MLP neurons of a small language model. Each row is named by its layer, matrix (gate and up: input weights) and neuron, and shows model dimensions 16-143. Each number is 500 + 25 x the weight over its row's rms, rounded and kept within 0 to 999. Numbers have three digits each. A neuron's up and down rows have the sign that makes its largest values positive.
A block is one neuron, or neurons of one layer that tend to fire together. After each block is what it responds to, as a language model described it from the Wikipedia text at the highest values.

L4.gate84:473494471519501503490493490510484465451515511508483508462520492495557504497520468468483554507469512474485521498519501529497554518533512529498487507519556494524459491500452497560488544502465509480493528539482475544502483487511474483457496507454458501488469473526509456468503479514449525516476508528452462522472444490523469491519461481484496440518507463531475524495495494473499514531534
L4.up84:482509491481509499537511469482496487513517487496483485541541479523519475508528472506530548468425511493508510494517542512477518501471501545521500496548507497480472485556500509530477539513507503453488531519496486492479541456533501465496494507512460468456502489532525490506492500461527467552509504528479466535468484494517460512543471472495514511554498501496496529522489529491508504496541
L4.gate138:500534516519511520500519515535498488473439482449514530536482529503534497457543504480502519497527475466473473512497531517486488519524506509480511489499491501511459490495464508520506511489508467528520525562495489514510531528515475486535490456512488530527489495555532461529507502491455516470532489492501457502521429540526494533532510493516507484474544506498525482498467516464520480516472
L4.up138:509544467542516504494500451499521519499456510504520488504495530529510503516542496510513498523520510487477467426544503525484523516492481529506491496460502508495496529449484480494517459518472515500531555518518494540540499522508450464545504529496542506517488527535496502506490492505512506477500504516492473527521499528456508562482486517496484507462501545444526489510450474469481428526507
L4.gate169:461497514534529489522509509466466444448470483516483516503516501530553518499490484561435499509497497467508516487488500528471494497491481524536495489478539513519496502511462517482477528486468458467509528503502513536482438489541489516481480505528505482468567483504486514519465494484485542511479494526434506500522500502498483503505471492511465543477540517506497532483536496491505504501528
L4.up169:524524497545495448460549527525511531488458535505535535473512498490539464470507479520480537494474471543492463483484505498459485487528479492478463512490534529467515533483466507516522509443469489488543494504496474485541490468533511534502494473531478470515509457496498498533500500461537504473474484491534498471496528527502487464528499499534501481447529495516514534436524486489536489492490
L4.gate182:497535505520530535516482466493511540486451478532485512473426543531486488466531524496464513480527501521509492473508497487481465500466514502514524545505538481482460496498484519514504474491470502493541477476466536550509528532518469549527482534537486475494478464498504477489527500465520514479524519493478473492496507492503503545501545495517492506498469522512497478503480513503494451535492
L4.up182:510495509473508498523512506496522527507493481486529465550474477483467484503532460479514510519498511491511452498512480541548526526506516473552491502499492470461499522506511476517475497480472539510488525469495486534504527494499461483558498518529512506509477486531532461532482464457514503518495546523467466460473473523516476469503498509464482509503469533501476496503490492473496536541510
L4.gate219:507484535479456500495493493496512463501470505475479526563514481497501501528500497511465485488505463446494488471500506486475501498529500531476503456467510479520503472465492527469503519502493501480503508511523482527506500463535533456503484509479493554499518519521477482477481540508472524454545483505463459527541506497504561450528525509526470501461534471541501510477521504485472542516505
L4.up219:505542503498516523494503499494502453482474548487453510490489504512485521490491545476466520478520524489581486506461479483543502492503480497498523469497503523473516524508518528515487510498517497481498516478482451468463475491486513514504497528561474487474524496524490488495509521487528495513516473507483518532542531479500486518483541496533496538559495486549476517488535460496508526461524
L4.gate289:477483508467500500525478532495495514488474554473497532495521517507481509492522515534473529473500474524505522510522505523542514504467530498516533503507474471536520495481482554484470545497480501506465512520533523527484463498536491479503451499517477499518500494545466456496463525492498549533556461554508461514502458515533501468520500469512453502477509516508536515488489496447471513540507
L4.up289:447495500489490500505487477489516484543525459490522459475494481509477481511491485535522493433516534484525504504531496505516497502458518515523530496517470506504529488469516482500467500493514483475499548466498468520529504462536469484456536499533504511542482531558477515463481545495510487565485491511512460530544498513451464491540440534498469482497506514507509516515492499524501521526479
L4.gate298:486509475506502444554535492492506520501493502476536475504479516510516496470534488507495516498481507484509509499553540594512525498461519474502510487531514513495485512534450522534493515490524526496498529487525464493519458510536487523529491464485485512492502534481488473494524496481514522522492522552464495493490495515545493485525509497525461523479498538504527508499493503469516474535500
L4.up298:491510447504521454493516482491494520470523486484532460485478486490520457491524458463479469512515518473474488521514504539508524522478527462518487495556530521448511523526510458499483517474518542541524512488509483483499508502503475544560511481482477508520487501493512489520529469507494502530477533563440474493466490490522476474494493508474512543513515534468488478485496475473502472553487
L4.gate333:528522542471447467511493489484492498520478517474471487509482487506497500480464517493492553493528494521496529517484516476469498447509445479525518467465500529523516475478475503519483523510509479500489517505484516450513492471504507467476479506504476531496558463524493491439468533526489507497526469516509514543530501482503514470509517495541507516502513493532488498513502543500440543518517
L4.up333:531489487489477491511488525475492499453485500504457498532447518518468499511474465503449477491539461493563492472508474500445502489488503486488499523481475543488520526447498524480500517530501542479470506468512493520461481525494495537503506507508550511510532528501451511521516460509461510495517470505471507494539569494485499478436471517521503525515490518495518483514523469505458497491518
L4.gate340:497451531541524503503478524542508468480488538521509492509517541497532522486531472488486532486514479478487542481552522507470547501490509501508480500480493528457490462484469505551479502518496521465513535528534493503545497438495488521489487445475480472532492509503504467468455523490471517521490481538497464481498513499540492464542497501537472491502494474571516523541474497466531493494458
L4.up340:466493515479509529552507463484504487483481537495540493530499482528498503520537484492497499493521502510528481488452523517472554522502512483508511498475473486509505551520503464469489499516541503540516495535492492516541484526479488489487491474476474519540464484508485493511485497527479522495509482557480483492517502532515487486472480490492526530531483512520514508514479484491452503464478
L4.gate375:495501486476517479506488457521525497533522556485527498545483485479557501476510501500512531455516492508509524460520534537555534512476470470494480513545525501469492519478468515520505526463493544461516472534484481507525503498554505444498494525503468449498489469509474485495473484466558533525512500529486463534456488518481513501540507500530476516480509505538496500489480506501515496514494
L4.up375:490517505538518550507478526542488507504513495517531459466519489499521499507516507501527540518473502483492471455516524533544510551537534482513496495499508457468460537520482479508493533496533510535495486515464481495482480494480530507499486501518479502512474505507474475473498482550505524487514500556496500458453462525501527519503483471508493455510547507536488486482475504477499494504477
L4.gate393:500489512520526507564496495503494470465489511500489507489500501581483530497508521505469521552519490512510543498501542524501518498470519502526513514532446507486498511492509527505486493477492509469475506505484496501527488488496536533493475483509497485474513538503498498477447471482464537538528511502495503517521530504537537492488501492492449527505511436582498527530503497471527486474534
L4.up393:448471473515545539523511496464524504496468511538482505486513519486512541475485517463493542515503493535480476500494523536509471493437541485463524522499511483490503522487526519502494531471464544480481503557479561504539529509470486530536489513524496484502487489532521485507522473500483541530501484498475466513511457500529506493524525492495485533502533489503465470517526476503497484487469
L4.gate464:497488530490491506510477531515501491493410501480505514509508488500521522462493510502473513516512478530530514489520494499493555501482494494488531492487474539494501508486504529497481520454452494496472505532524535542525485508491492496522439483483510523530534497506512470500473552471478535507523458546503488524527466544525540493498492459522465483454528512548489499499486517468501505506522
L4.up464:520543503520529538481508525555542501469445484530508471516524526484503483471503493458497483536544540495477485461510490485449526544464533452476481508472502486450518523488493485509517506484458534525511506481530519509529516507474475493518495457490511527513501501493512452489464540488469495475542486521524478517542476512490514479478502492510502497486546479503490489514475503495537473490490
L4.gate475:465470534545557529493488505472487532468448503498485540470522530489455522510540533509465502501510513517458505469500514497493504507536511456511479500475501491506486536528482490478503517544498498548510523492519517502476465509485494498539463523497499530510482543472473465482490533544470528488543469508477508494527479490482526513499522478519499466489489482503516495468482460491460501486473
L4.up475:476510481537536482491499519490484513450494518546513536460485547502516507515491492503462532523507529466486510502484497497473494496499480467485466521507498462488504492470492515510469496519461487490556507489494512563455514504492493520490500515479511480480503530452501472515531446517515488498515516454469498466481505462513486521496483497543498443507500477480498446474501472509521475472502
L4.gate481:509508521561525498510498513526479485481490492533479481534499519508500518496529495489483517498462482490427569460535485512489560523525512524487478516524497486462421525489469502529480481518488488512498485515501554487480494490505515500513478479471444518506492548513512471505500470480475543519521492512450484497460479511542513516517505455533481520493508490538487468495493491507510514497531
L4.up481:522500498515512544508445507533455446488493531503531461535509529494539525497498529523502527479480510461503501470517526540457560492545475512534454463512531482484468448512507478526522528520504506509479460516503505543551506484507532470483503512449450485514486458510502495500508488494515518473502467466514492542508494554498529493540520507505499491505523455559458494514533485498524550532477
L4.gate498:473531511489450519561509526514505533505497476424482485492543564494496508476517459531509511508505493519507501531488526517508524509513528496501520509530527533517498517555452510507486507473499502518483537520509505504519507462534481475484488449506490501504527483505513500505465533496490517497537508488509504489521500512560493472521499510506479460475498531503502524533443551507504532521488
L4.up498:497506505456448544489518505487532500474484470470481511510491571494508513487509487510527508478512498524527470523508514530499511508513468510461539489506448505515508483519484499527458477484515506474503528488511495533519497457539470537482512479512479541473553476493522466455460520484492490495557478452465482515519501509510457495475519508475501452514508503512499532560478513495515527506515
L4.gate500:447529532507540474491552522514483469496479479525493518525472448511505498498496525538468494494475490493486548486511466529519498505481505523531486481498531491501506478491477522507492506504471472464552518486508514555531422437492492507474491464513517507509541489495513478525507509476500543502487551513474491512502506450507523543538476493531476524471501505534494503468530461499512499492480
L4.up500:528579459468547531515482486529498504505480524506499504472524502504497498482478483463494508527497522499485471485480490496482498478500506469475522525512523485492491561470484509512505474492495508493513500523515530516517550495526493532520494469506514485476473499486510483459569508496531510503525483479517470476490527482517492477508548508517449503557429509485508494506477511509527504511516
Responds to: Clause-opening framing words

L2.gate166:491474490522535488572496499464520481498440506494525512516558519541498505519527493515508502501532459527541509459528500548476486492451530505507523530495494486504431502513427517499476562490488543477475493538488538511523494496527504499544485462505516476490511529508491488500494499513499545497524513511484531502493483491489538522499477476517435498510477476507523509537479504476457464484478
L2.up166:540469498500520514498482499485508471511489516533502503507524450509474519522478475518490519517485458508486527485538511507461513469505446473492484524532510496471520497501503545518477521504481496469478511511491496497510461529472543475505507460544504490530560508489485541489469510502552526525487456530561561506519520512490508499474488513541472484529516503536470520492527468492494485509461
L2.gate334:533483513503493496544513505461515488542490493490495467507500458595475537527498486474478464523509493514530516508522486517516505484472485485547540535505444469522468487524487516489485491479515516476503516518477500533484516494541458507505501504468471474504519501489492535489484490491476489497515505554512525477459466518528503472491478501447501463495501518557482527558467519496473479511469
L2.up334:493512465503485491510466520535522501514512507495503507485531457540534465497516481515489500483480512531535526519495510507559523506484504539483503533478513561481512521500481504502471505500481481494488529461519525509520432483540514498449504460503510453541484539537508535489437536521510546527471474514527516453497502496510471530479439504497457480502513506477497524487509487506510507519505
L2.gate402:531464497520484545542489482484493454496448549484474485502521476526531541497502515486455468474511453510518542465504485532493498500506486485559491530481492519492473528477489502523519557497469507474462488602506486485500453470473502499511485523494502500506508514499457513496475508505515538525518459511489504495511477532489523495512458501489473496477526513546490554521514516522469468494524
L2.up402:537471525517467482516506517486524480528480509520513494471531511502541529471486497476499452504489477510512526522509480485498547460512443512490495504509507487507501447495490483520505500467514529472445468534449487484524534488503500489505505495461491501464484544499485538467545477453505473537518478507546546510476501569508496501544467506515502496487500488568491534519523519528502513460529
L2.gate464:511465454504482491529498500468551536487495542534536507505527450499512527477512472505505526470505482516537549474502519547531506506455540524504524531537476502494475515477494499486472505451517544477517480527478478509523498514481466517544479500483499483527496507518490529526521455473521523495456516524488479544495462543499474527523482492502478556498526566509530485522493511463454474496543
L2.up464:545460503526527520520487486462488527505490522540537484463526506509508561471515518537514492495483470527499539466530481546459521491490460470522479515504528487504471508513498479469464516522473511452517459512496487519517490500477503491528503504509509511499506537446460531478469476491550516547535472548505555525514534525475548546491493500507494515509485484526510500517495507507465466490510
Responds to: Mid-word er/re piece

L3.gate428:523510473490483522526477483517478514503461531495478517527521537536496526444516516473480510447520505495496500495518527525487482517500504492503553509486479508484484503497423510506484554479514485484489514543554516533516504492515478501543442478503483507507522488483513467502469553473533562503537492504462497535505463489510551500506489449513487505495511473521500504493477534443517488521518
L3.up428:509501495469469537452502483535554499477475499522483526484493499533507510465473504464491474477559501453501465499484528469459503509516515513487528455478445513519550509477519511490509489540537540505514507499523483487505504489459479490482492475506491519514564463501479479484485542497500499482534494506504458530537532491493482464475505507509533489501564491527508472544487514517521553459487
Responds to: Heading markers, word openers

L4.gate5:490464497535491515525513499513456467505463510522527524476480516512536559477525560504452464488519488508513528511531485543514478507486524534516508484537489493528481487489462506487477511503548514441477476488486477504527499475517508539479478523534503493506498490491472515466482492516498539497519499488486540509500505548485543508490491496475524490474514468519483493493529507495491463520466
L4.up5:514493447518455545493472497491514472463458519504498528474499535515575527497466471490498509503533488495491542475543496520521507508472553516507488512510483508482490477453454518520520514462501546472494487527508487508531502555516466508530493534469503518501510493517489478459520495499522514509494479482493504549507483517497502461533461511453489476448512473486490475497522471496496474496526
L4.gate23:509472476522483502513499517499462488528513491525490546530494491504532565495501487509473494450499439484509510480535499507486508489519477545506496474488503505512489473497477521486476518530515492455454480525541501489516465503525513499463472502500523513520508506504507537480507498512463526507488494531498541478475519502495519507510452493494509507457505519482557496497485496458496501499495
L4.up23:443553529504579492502517477508476472493497464489468514477484508473492449537504497548525467488490520467489483453513450501455548496479495491457477493540525480520489548478487507523510489506489492504482492518514472504507489497531477478483498526494509528488489481441498498502515445486504495502516545436432513492484525473476463492523495499523504482501432467490536521488504468490486485460510
L4.gate58:473483513510502502497468485519468477493500527550494561507496517508504538496533548518425561508497462488516529488539523542484524496521483527491547500512548489512468501512486503494501470526515456495476486499514519537518470505520514508490467516500476470529514481523477523480461514491494536486534519539465530494460467533511468521470508470504515469473481508521509552489493506458507486510525
L4.up58:503517522511480546498525473468482470453494498481518509500481493476509473450500534459509480505533539491510512534487500515509477513474503500522487498488494506473535482475480470527514502453493499538511435488483489525531532515517465540509516559499495511458457473500483486549578473522503519480468490466484474536529506492485478535513525515477556520492488483499458458499506508535497468474477
L4.gate82:486514505490529508535528505529476499488501505463499541470453524528509521437513517543479513474522497467510516543504506518479520540535485552512501476517496475513490470477448536520497516492526498459448487512464513508531493484534459503489467534466505477513498491467474505523482480508490526511491484466516519474495505523519501524510490500492479500472477488509547539433470524453510508521516
L4.up82:494453503536491541481475525487502462475448479540486482487499529506531526468480493496457510497512465474481528478523502499444485526527488558511492449512511529556478454488499532463493512528504494487502483446508472493475481462543531499502494549475503507480497512512485480458486520500483503454496542537484513532505519531498506474500502509511513515459556460512496510545508496482473485503478
L4.gate89:525455516505473466479518584510481494524478492540510528498496481517503551502515527494425472506470453470499520500557482482541505506497512527480495516486473477498514476486500534493505473481535496472523481467490518544516513501491485538486468493501531486504552540509459535483528504512477499476528477546528529497501486525520545526484495481460516537467511501493477497455496494485503486484461
L4.up89:532529485464474451511526534520519470507517473503489504523516511534529470520535479511480469508525488427507470527514508491494570501485518517472488524508498486496465486481512491520537462491533495500486477475481470523544518530509500511476488488473504485560475505497500535504540445482554500458515465559526479526460501564501517508509519500488503523449489480541501509484462529473550459518461
L4.gate99:508489495520495523547464491515515484475463485516509509518533508528553506506526523477465501526462472510503550480537527535496519482485473489514514499515505526487445504502499529508479513484480479464452514522551514542538488504502527480506478481473498512526499542502520473492488492452520538516505517519501512495488483498534557520471473461545458509466511539540505531520494492482466485536526
L4.up99:536503470514541490509489506512502492455500461550497494507548493482512490538525561543485469546487498506504563462533485523521514502477476502494493517488483507460465531464517466504516482489480479493476492485524570532502499510460505523476502542469495524529484514496508503521472477483508529468474515509481486472510505507489540556418493505504502492494519555494475473500489502503494463491516
L4.gate118:501474493525480534496481521533467530497465507488498543475494530524517563467531498517468483491527440508499494481536473534514496479532533538480514492472493517508475532490486555491510508493507494444489476475519517510500489493474508490506471505481507490510503512510470515478479504502517524524507480509514509480511518490514563530483498505523483486445468494519533495504505482458473489520496
L4.up118:495503469517505467484496478545494481470542573521523520493535504519475504491512482470497499472506512470531525473496509504522506491471507521490502537510483502484531532461496504506491482462548540492549487522454458530521525538496457502485488454482505454544427466526472508481545453494524510486495496549504503483505510502544460504518525507514505518494510509511485474497505497464516488496483
L4.gate135:488465529509497499512502542493464515497495513463510529495484526520517504471549521524472532488496439492499518492528542501506479503528533516507524468524481471510445462515447536518466520519511470498465508505519500493491478447546480468482451499492484487475541517534500486502483525485476560516514505521479470498489472515524509492526482466512451492476496506524523550479483531470480509528506
L4.up135:523501477473475503521516479492497503520537527511489467540527509473472510481485498465542529480504539531530491541447512480530510485465496463507510520531495513496544493518497497496487545456531525531508472543452532489501546515476527523526491471520478489493487468499530552527499506501531457489518460481514528510482470516531497470494534479488548517538488533496468472482475522511498517508488
L4.gate162:483496501497500495510499561508525484498454504532546530511513519502549480502533520546424479490540440498538507486515501490532508464544472479470497501503499510515499504503475537488520467523494513457500484482463517554505501494503501537494488523506500448476492497513464462506463460491465487464538463511499532485442495511489538509484499495476502490485500465514515526489525451495479476502468
L4.up162:545476491506510530525450491480545490525492508511438500485521458472481502514490476533547487509528515464487542486497497517515499497436510437516501545521466505470484527451511485496515460481499489496512506555517562530516489530500492529485513496475496480520518512484537504549514484506516512473496510503479453514496497480487504486527524490476480485497483508533481521530472524528504511484534
L4.gate282:530466473501508492535488493521488501489493486516514543472450479506506523473491526549469501512470479537485488500501506513488534507530483531478506475494515542559524547486520519510488478519518490490457487488496483491494456486512539494478474490468531486534501510518476529530476498495472524519492503516499523493497514490504553489516467502532438472446491473506549494499508500495474491509519
L4.up282:527471491512483487522454440543515501503498517473480500487485451541507496468461472548514543505461519538498528495492492522463524493497448490487515480502507527525526513478524500523486459447503482503456514543509471542554496479524505481503503478493521505567458527550486523529481461495514520527518512522521492519512458511492501480538467513519484495486482486517515520541468513497507482504519
L4.gate283:510474454484463508550442474510487481477485476481486515493477514517542501453513494500497485488536490488539522512525488532540498536511533560506513526514505507502489499460453496527501505467490493504420447485490511489513552502538491555495501538463513518539484496497494530499537469512530532525466522484474501524504453513484523554515480499492477493462461494491501488500503496505505462520516
L4.up283:474487462481494515514487536448516485460447452488553526438514527501554483484471489483449495507519485506473521530546508472532470504481494526510486480489534487490479468469466497540492533490490534505503514479481493490501543471543483507526487514512493497470508497520495493525511500501496521484501526486510527465509485503505510486498471501483490492477559504512486485515556483504460477496510
L4.gate331:537491493525531537500457531464495512457502477492493488466495496501538526497496541522460546482547466502506562508514511494522479508522484523487498472539475511493518510481456501492501488520537487475468481482503506503464503487550548505511475550499523506478527490497461521485489498486475540490497486473458542476494520441505541518499496518510480467467481492494524512524509512490489502517544
L4.up331:529510494503508495489485534533465495518457504485468503481482462505508502506520459500521431506489490477444526516523460523482515499497463500490491523539466515492496501499473495482514490488489477497484456500509506513507512518474494491527506538505494527487479505416505500515504478491547494456485527486481489470493483530451484538534474493488542476466518452491497509460466477486536454487533
L4.gate379:519481532514506520472525551512491465478480499543494485541468480511499516489553496517462517484480495498492549486515504533489514536492503520558510460487503519480489496493458523526491519505483476502497481511530495491485461485536481485494466493454496517521543486512485493534480515487484551503477515530452523462512484519529501494478453483519473481442522517521520546525516512456486497526513
L4.up379:543501532531482543461504557482499515473457497513460439494489468452500478518457504512548498512492487520424554493486504499442468527512506480512465464471459494489486477505494509499514525544479490504485529508556454452441494497487498496529509504494510541485537513451506452517441540445510508507500520486513500472510527502494484488519496498538496503489539465535493516517524501492508525459501
L4.gate447:461447474546474443501486484485495469468522491478519536451493497491486557480491498513486475496504512503496537500525486520487544537525516572436485550557486510551505475504471546496473528512483517494487509488517471515519461509526543516456488480457519486516471518506472522500506491510492543545487485512487546499507515509527507488519479512504494485463501491503499503494496507493521528508448
L4.up447:509494519552481479472497508521516480489503468534528551488517494521517497523493490523481489544517540468473518501540506511491511484486467504520478524495477494518506499467497500551526514464494481514541509465496483524551481514474462499491523500502467526498504496525503507485516495501528517501488524521482489481507481480500502479509487520478547505419498523524456476474512518534553493503517
L4.gate487:529508484543503477528526522480476512490472509520519542494500511511503535498522502537451527492484462525495529473537507510481507500507507523481500518486543534515487514490447541535492504495491474472448549494548509495505472472548517516509454496486510497504485523499514494501497545497499541518504494535496505487467500515519553519479494475520467508460508497524495486487504509469497488490508
L4.up487:532537466527509535514520512456462481493496488513497484478511521518510500505487497519475505539486487500496558513550511492474482529486529533465454488464496525458530482461473504524519471473489463489457506480512478514501489473520506557508525563501510495463487535499494502485523492503492488527476515487496536498511523479447534510450465517488516479515530448480480505518577451505492437493545
L4.gate511:524474498531489479564503526525488497492443509528521486516543496536520528488560496507448518517505501453526474483538477504494491486480494483512534511496498547508474503506477474519476469471468515467496505504528481541503505481490513535486498515533520495503446506517521481522502511462496497480506525542464518465508478516514523509481456503526499521471518464521461534518485492456545483544489
L4.up511:480527504499535493534449504516509472500546496529493535506506482514531522522483470533446498511517473483512523493508494519558524496504468508504503500502545566464510531496491501482470460519505515482507528464548596497481483485471522478486494502526507488521489525493492496448490482520484506510462526513483499506503479458499526545510447498489448522517447492492511508495518513489482482519572
Responds to: Second piece of split words

L2.gate145:480480468491530509525513480501509470483494509504492512491569502507494499508559480515528497437524540467525518478530521508522530492468539516515490510539500496472446490486480500520526525469500512518498496528470484565521477528496492449524484490464479465533464489513487480469526470494518518472480480514476479531486450542525501550533522475509481476496519484521512487509466496475480477508485
L2.up145:487454487496530491486495491477516472467487539533487505475536471497493473497474469504484513505485502507523471494510501488521494484476501474523477507466519504508533518486525502576507496535478548509526539506507449489515513478482510509502493441515477459515518432495509462492524506472489517457455495543503480471481515493486473502514482483536499469478522524520499460464513473520541520473435
L2.gate261:462503502508505504488513510523466495464476536474503532513513523507522504474541481499448530476513503501507480528498502527529529527466532481521493493520468468520475486533463528482477520530473536523478518510509505543513508485531488495537475474501461470465494460497509465546479488482542543514507519511439484466470514484554472484470486460522489518512525515535476495515501495472526531530492
L2.up261:482493501521495527462461452498515475471454484529514484501488517462503540528504503499509447509524502510460505471493476465438493527509538473511466484460488461478501525449511504502522483537522504512510482465492479529538469509475518462539507529482527535491473483472473502461523483552497491479524504491481496513533548489441546459525536505464512486485482497505535497508464455557486464479507
L2.gate351:481505488519501496538485539539507477504511515503515519503542524497534488529545485457491514479496491533486533487499552516506492509497531539486522527534528521474476502502478529527490537483494487504467484504467525486516486473506550504482467456501489467496503509565496508491469499506487518508499471562532487534452455529533481486510532450492440511546519475503499496484478500448507487509466
L2.up351:479519506503487527534496469508539499484526483469488481510530521492521506522541461473513484468506524536523491475504526519531523533528552526452521522501541534485483520506504486511514510494485523513501507530494521453570432525511544482461495494490502490494470508543501497476501499528434537505469486503530485536482518509497496470485503503462478496519487443465502495487463456474512490515457
L2.gate438:421495482517525486498504549528512510488511509473520512524523496508539481517525480497469545491482485500510534521478534515483484514502512475504517509516518523502496507481445497493492493467494473487511509504483493480521498440490532539466478515502456482465495466516513476520452508482521541476477503557460492485478472494530457477478482460499465528489536512508491519445529502479482493504485
L2.up438:471525476524515472508517491504498474492553475444452530482512472558449480518547478531506464520554489473511468457514467495542568532536495550528512499476471518516518514525470514471458485495499507487500525502494479514496469492531477473476498486519532508504467529481486479512486478525512475492476484518453459538463543484488478525463464506501494532524488489484528504474467509479502518452516
Responds to: Clause pivots before continuation

L3.gate171:516492468533512516541473474524489467521536470514543525495516504521520541479575526528481497442501534500518494485541465550500517514511485514517518474515463467484517503503429497516487516474536533457512453533503530530488485483486487540506497471499508474504496523504453548476520483505496514512512521497465501478474487479502523504468517507470485482485486498503513513502463534487486462525485
L3.up171:474517465534496539489505509488514449512496510513503458471470493509491526548514520476461497530524501499466567482499494471482471512523498515495495511490487514498492484455492534470521476558493463476488521522519521462500510497500488507506491543526478460515547460474498523518450513494473479499554470493506504504512542505478497494498499490454487505502487557508488547526530500490465494464478
Responds to: Mid-word subword fragments